Weights of a small transformer language model: 22.7M parameters.
MLP neurons of a small language model. Each row is named by its layer, matrix (up: input weights) and neuron, and shows model dimensions 256-383. Each number is 500 + 25 x the weight over its row's rms, rounded and kept within 0 to 999. Numbers have three digits each.
A block is one neuron, or neurons of one layer that tend to fire together. After each block is what it responds to, as a language model described it from the Wikipedia text at the highest values.

L8.up787:464509499523484543471469481464501504487464493487472457479489498463458479488457489518510514486485472521526520478485501545525482469521468498474559529488481501491520523536466509491487496501495492506496503510565520477529501543523436502484511476435464517494497538505472522525471524490520464494476551479458480516510519534501479529558512525477494506487513518517523516549500463516510499459526
Description: Last token of an opening adverbial phrase just before the main clause, such as years in "In 2018", "later", "season", or its comma.

L3.up127:478520482477483485523548469509479458520511479474527473527506489520511525536462517498483510488538499455492501527535522506512486509496508478461511508474483505500515481475518473566517497436502496504526513512542485515532509535511520419466538523540475516502482474520536519505503500518535497523470452507474504495490519524532468492535534533537511518539525526497570473491495537485471485510541
L3.up320:505497490466536547552508479477480463512533477480582488510512498511471509521503531480517509450566490505504542499530550482478534491549499501477484531464523536544487473496481490546477488488522502515479486511536491492563429562471520486473502552488469526493471496492479561518488535495541464474485515502515532484489489483503519487523535502469501504488498540472553487482492474491499486495508
L3.up378:471495469485512467494537475481479489511510574518521454503508508532499509495480482475465520481477478497476520529498491482510538519518494519492478528460521450539481457495488492516525486470496464499516490502526489544511447554505503478489518492464508480521475466543531477516468525527478460528501494508515515488499523489525540473520500534553504525514514474554532488469495472489507521471536
L3.up681:498519519510512542479491535473489453506463509513512507510486547526500504498454497486527530482491454531493486535461492485579512481527460479491521501426473474475526482538447529514550464486487502507505459527536496492524480534499484505474533543474500451507461503514487513517452528520537488554448556497464465426519519512498511455524499485517506490491494523494522523507511500530494481473490
L3.up1250:473516498496490503527581511477473504490475520498508497557514485446518526539472503504472508500488455492516493546507543479513486500530521524489510474495498530502536501484492505517538477498518503474510452516538490496498498496501493481481523492536489465488465506505529474490504482484546469494437518478543459487529539471508513512492474508530506527482467482489510449494502513506491483508516
L3.up1268:506482515499519504470494463461481511500474523494530456502523489485489507497494507467525489493489505531487516514513489484495488527497476461472498551461529497557506502516465521487509491531519492524497477519521489479557466502460492481495486531462475465487482515465495506518472517457537434503475513507477464459512528510502469487530478513456478523445490482534482526533518485505534471466549
L3.up1334:493510520469496528526540499463468515496494515483510489518551474503478524486512540505498469481511485542527516501556511484469514475540519491470550503521496511539506488526499524514479558482486509485475452512524463443537482523484475488491491503468522469489484486513495494513504497505529443495453516483505496461522498511520536463582474541483490543500528543522525489495491530497510481494510
L3.up1475:502494484488517524475516471451471457475550480449482453505530542507489546559507489461491530465503503539525488477469511501544522515489511502500489479557510504521490442484503481493506549512481515512477473503492498512531473443473499510482467532449531490539431503493522509518514525502515532509526543504517491515503497515516518486537539535469478483458495502504497505507483499491532515475503
Description: Periods, commas, line breaks and closing parentheses that end a clause or list item in encyclopedic prose and tables, e.g., "vegetation.", "(Benzenehexol).", "Rivellini,".

L7.up89:441549477513469530511514482502480460522507475486488448525518522507501493474467473517528530459488488513541524464475468525516453510515498503468507514490493554503487488550472477516500472501482520480506526512553484479507520476489476508488511532490522494510499515500500523497515537520483478514525531509508516477499539490532465536504480522456474524492484501495519505514495469501525482466491
L7.up192:517449459506508514506482497472505531476463500498495530507516529522498519451493520527520479479466452453521556449517521493500458455463463526481530503467511530521453474522490485482554510528501523481472472488520446485485514531478477525435467515489529533512503480501495516518471506503482486499519504518531486505478503507489490504532527505515521490468501563545504485503500498465508501495526
L7.up645:494491467473511547475507557494492524464500507510469456494523508508455533489504471517476529506513470491489504486491500476489468465531486468527525529498523517543510502492510500543483515498494529469481510479534526508530504507490481463509500493474465475491490540432514528490501513486486449502481519544474487482489491475510523488480498495439526513555541542495540481498491516518455461478539
L7.up653:528517509481484497489483511467519504479474524501522502503503497501496488484499490530491491503514482467531518468483467537512514490545485481492508528501452476529492511561482547499503552465497512466438509477534480493526500588477482474494528473507522510516486500511530473542495482493554500497465546497430469483520493514480500504495522537517470500471492523502491473466473507464502505470492
L7.up856:519511477473509509535508488497489477481479473465529475490493546476454571444540491542441502476536454463496490491473429477492477460505487541490472502496493563516483486551485455533484539526486515501544505489534505501537465497482485469444493511507499502468474470538523474505491502504482412548483525532477498513481526496491513480499519500482470506482549510493568502486479496475475494486479
L7.up892:529482500510490508545495517406485504508484504489516500468507528517472533495498527516505464473547455500523507454516503529498495441510457506540518535486493505497473459523480500524490517469484518473501479520483487500534498524467499494480517468503468516519479484492543515534542491448532466516490539505500537482469495504531528520506514530530488494502501483554542489473496470490478499493465
L7.up1028:484480497521516500484492457493495528539500492523511502490490519527466545523518536545501487498473472515528489473547443511468453452543434488466470525502503508525470457515471509510534487503507525478506484482512475492554503528483471512465468483490523482504482490509486508498488505495497481503498506510490455468481495544514486493503493492495461498453513556552487470496496488478476531541514
L7.up1207:467502487531515559494489524475462492513493474485473477465458507489473525468425468521498498491500460529536509492523481528530489468495482503462504489482501536488489486571456511506528488492486490479512498473538496467496472519511465506473496484438474491483528505519495510537501523491458510508453507494492517521516497522524507484529498532515472521504511538479549521518477470473501505457508
Description: Commas closing a fronted subordinate clause or introductory phrase, right before the main clause starts, as in "If this were true," or "During World War I,"; rarely "that" after reporting verbs.

L8.up473:512489545506487475531507497478485517548460514541496432488483487542455493508474496487533475514522505487500540514534492494515515496487474491489480528449494490521488548524521492532494430533516530499518502493499502503509537511483503451522539491462488494543477495532492477485478533495489473465508477501494520494528492472516495445503556504520477495521529495509530516494494541525480526543516
Description: Periods, or closing quotes after a period, ending sentences in Wikipedia prose, often the last sentence before a new paragraph or section heading.

L7.up481:509493467492509482516524504487495515495444445501516442567508543508482453478439503488460451470483487474519477524505459500500485458487499473544471485464476491504454510532513515473541503491478504527509470483524514464483522523483544526483513526481482467472454517523521535522446528510525485486491552502493539467490510506472514458490524533471499532506493531520472499466504479460513517512513
L7.up527:493517512475500471533512498544509507493459523537520445488477524535472474487454485488538463496488509523520550521531455422498507501516484519508519551477511486525481483491460510515516487508529533515535506482546468479538523516500464497478488481509483502487450492504457516505449510518489469465526501506499476498471494529488557482513480524475515504501520496511541475471478511512497477531544
L7.up570:494456519507525511466500473482521512506442506497520519531493519520474467495488531506524481475491470503498561477479468526526483494528484488462544512483478486509525518510468505493568462504498493494496522475537542494520539510546483503523519477490473500496477540491483525530477495480541503526474515524486461504516509518529526483523488542468517543490512505523520499493493501481530501510485
L7.up821:509478505511547497484535478446480557519476500496488446492498555526510509464484525476510517446492492500493531503505493448495488480504483504482527541488457477494537477471520514540491511487505518536493468459511504462501504528529517469520490517492491479457460493512505543515520521510548485494442501507472498495475479519514497503485507494467493514505480554534532538489502488479487523470493
L7.up864:485474509502497497524535508481493493534444517527524461477483493506477499489493537521524493489546486531506520482538482478526513489526454474508478531486477480522518489529458503521482484524487532471509509491527497516506534544504509481497508519466448504539464453515511506485498528504515475480469508486491488450497511512527530474508533507514469499478539528530532537506478496509450525511481
L7.up1191:491509519471514512484515500517498512500483472530536520551537531547488503487468518503498487479504511478466530514533493496489538491506531459477520496485471467505500491513493553535515536466527504473519470499521541492471532521478478471499522523509486465475445513488530489520486518498477478529481519563464467472495522458499511521508526510486487510486558473517483513526511515516496500533485
L7.up1370:503494514484521512542485494475490496508482477513511502555523491545486486466437519476542533503532486519480537504512480490502523476480472513493467520491492493517478510496478496597500488537545517489494482519497495505509525519428499493527530529506449497464482518504503526530448553504527461416522473508493504497500531476504502503518512494550487532510478470481536535518464543483494467560474
L7.up1526:525532532457540498549531463532487494528444548518482490503483506548513501468463510507517531528497501539474531500493467487472525522516534533498539525482486548483498490481448478490510456510491506475490512527518509513480541544483525500538514513489495498523469511463533535434487511502522510491487498548496467506474544529519524467479500510527515512499471467531499521531504451492502478521513
Description: Full stops ending declarative sentences in Wikipedia prose, such as "...scoring 12 goals." or "...on 17 June.", followed by a paragraph break or a new sentence.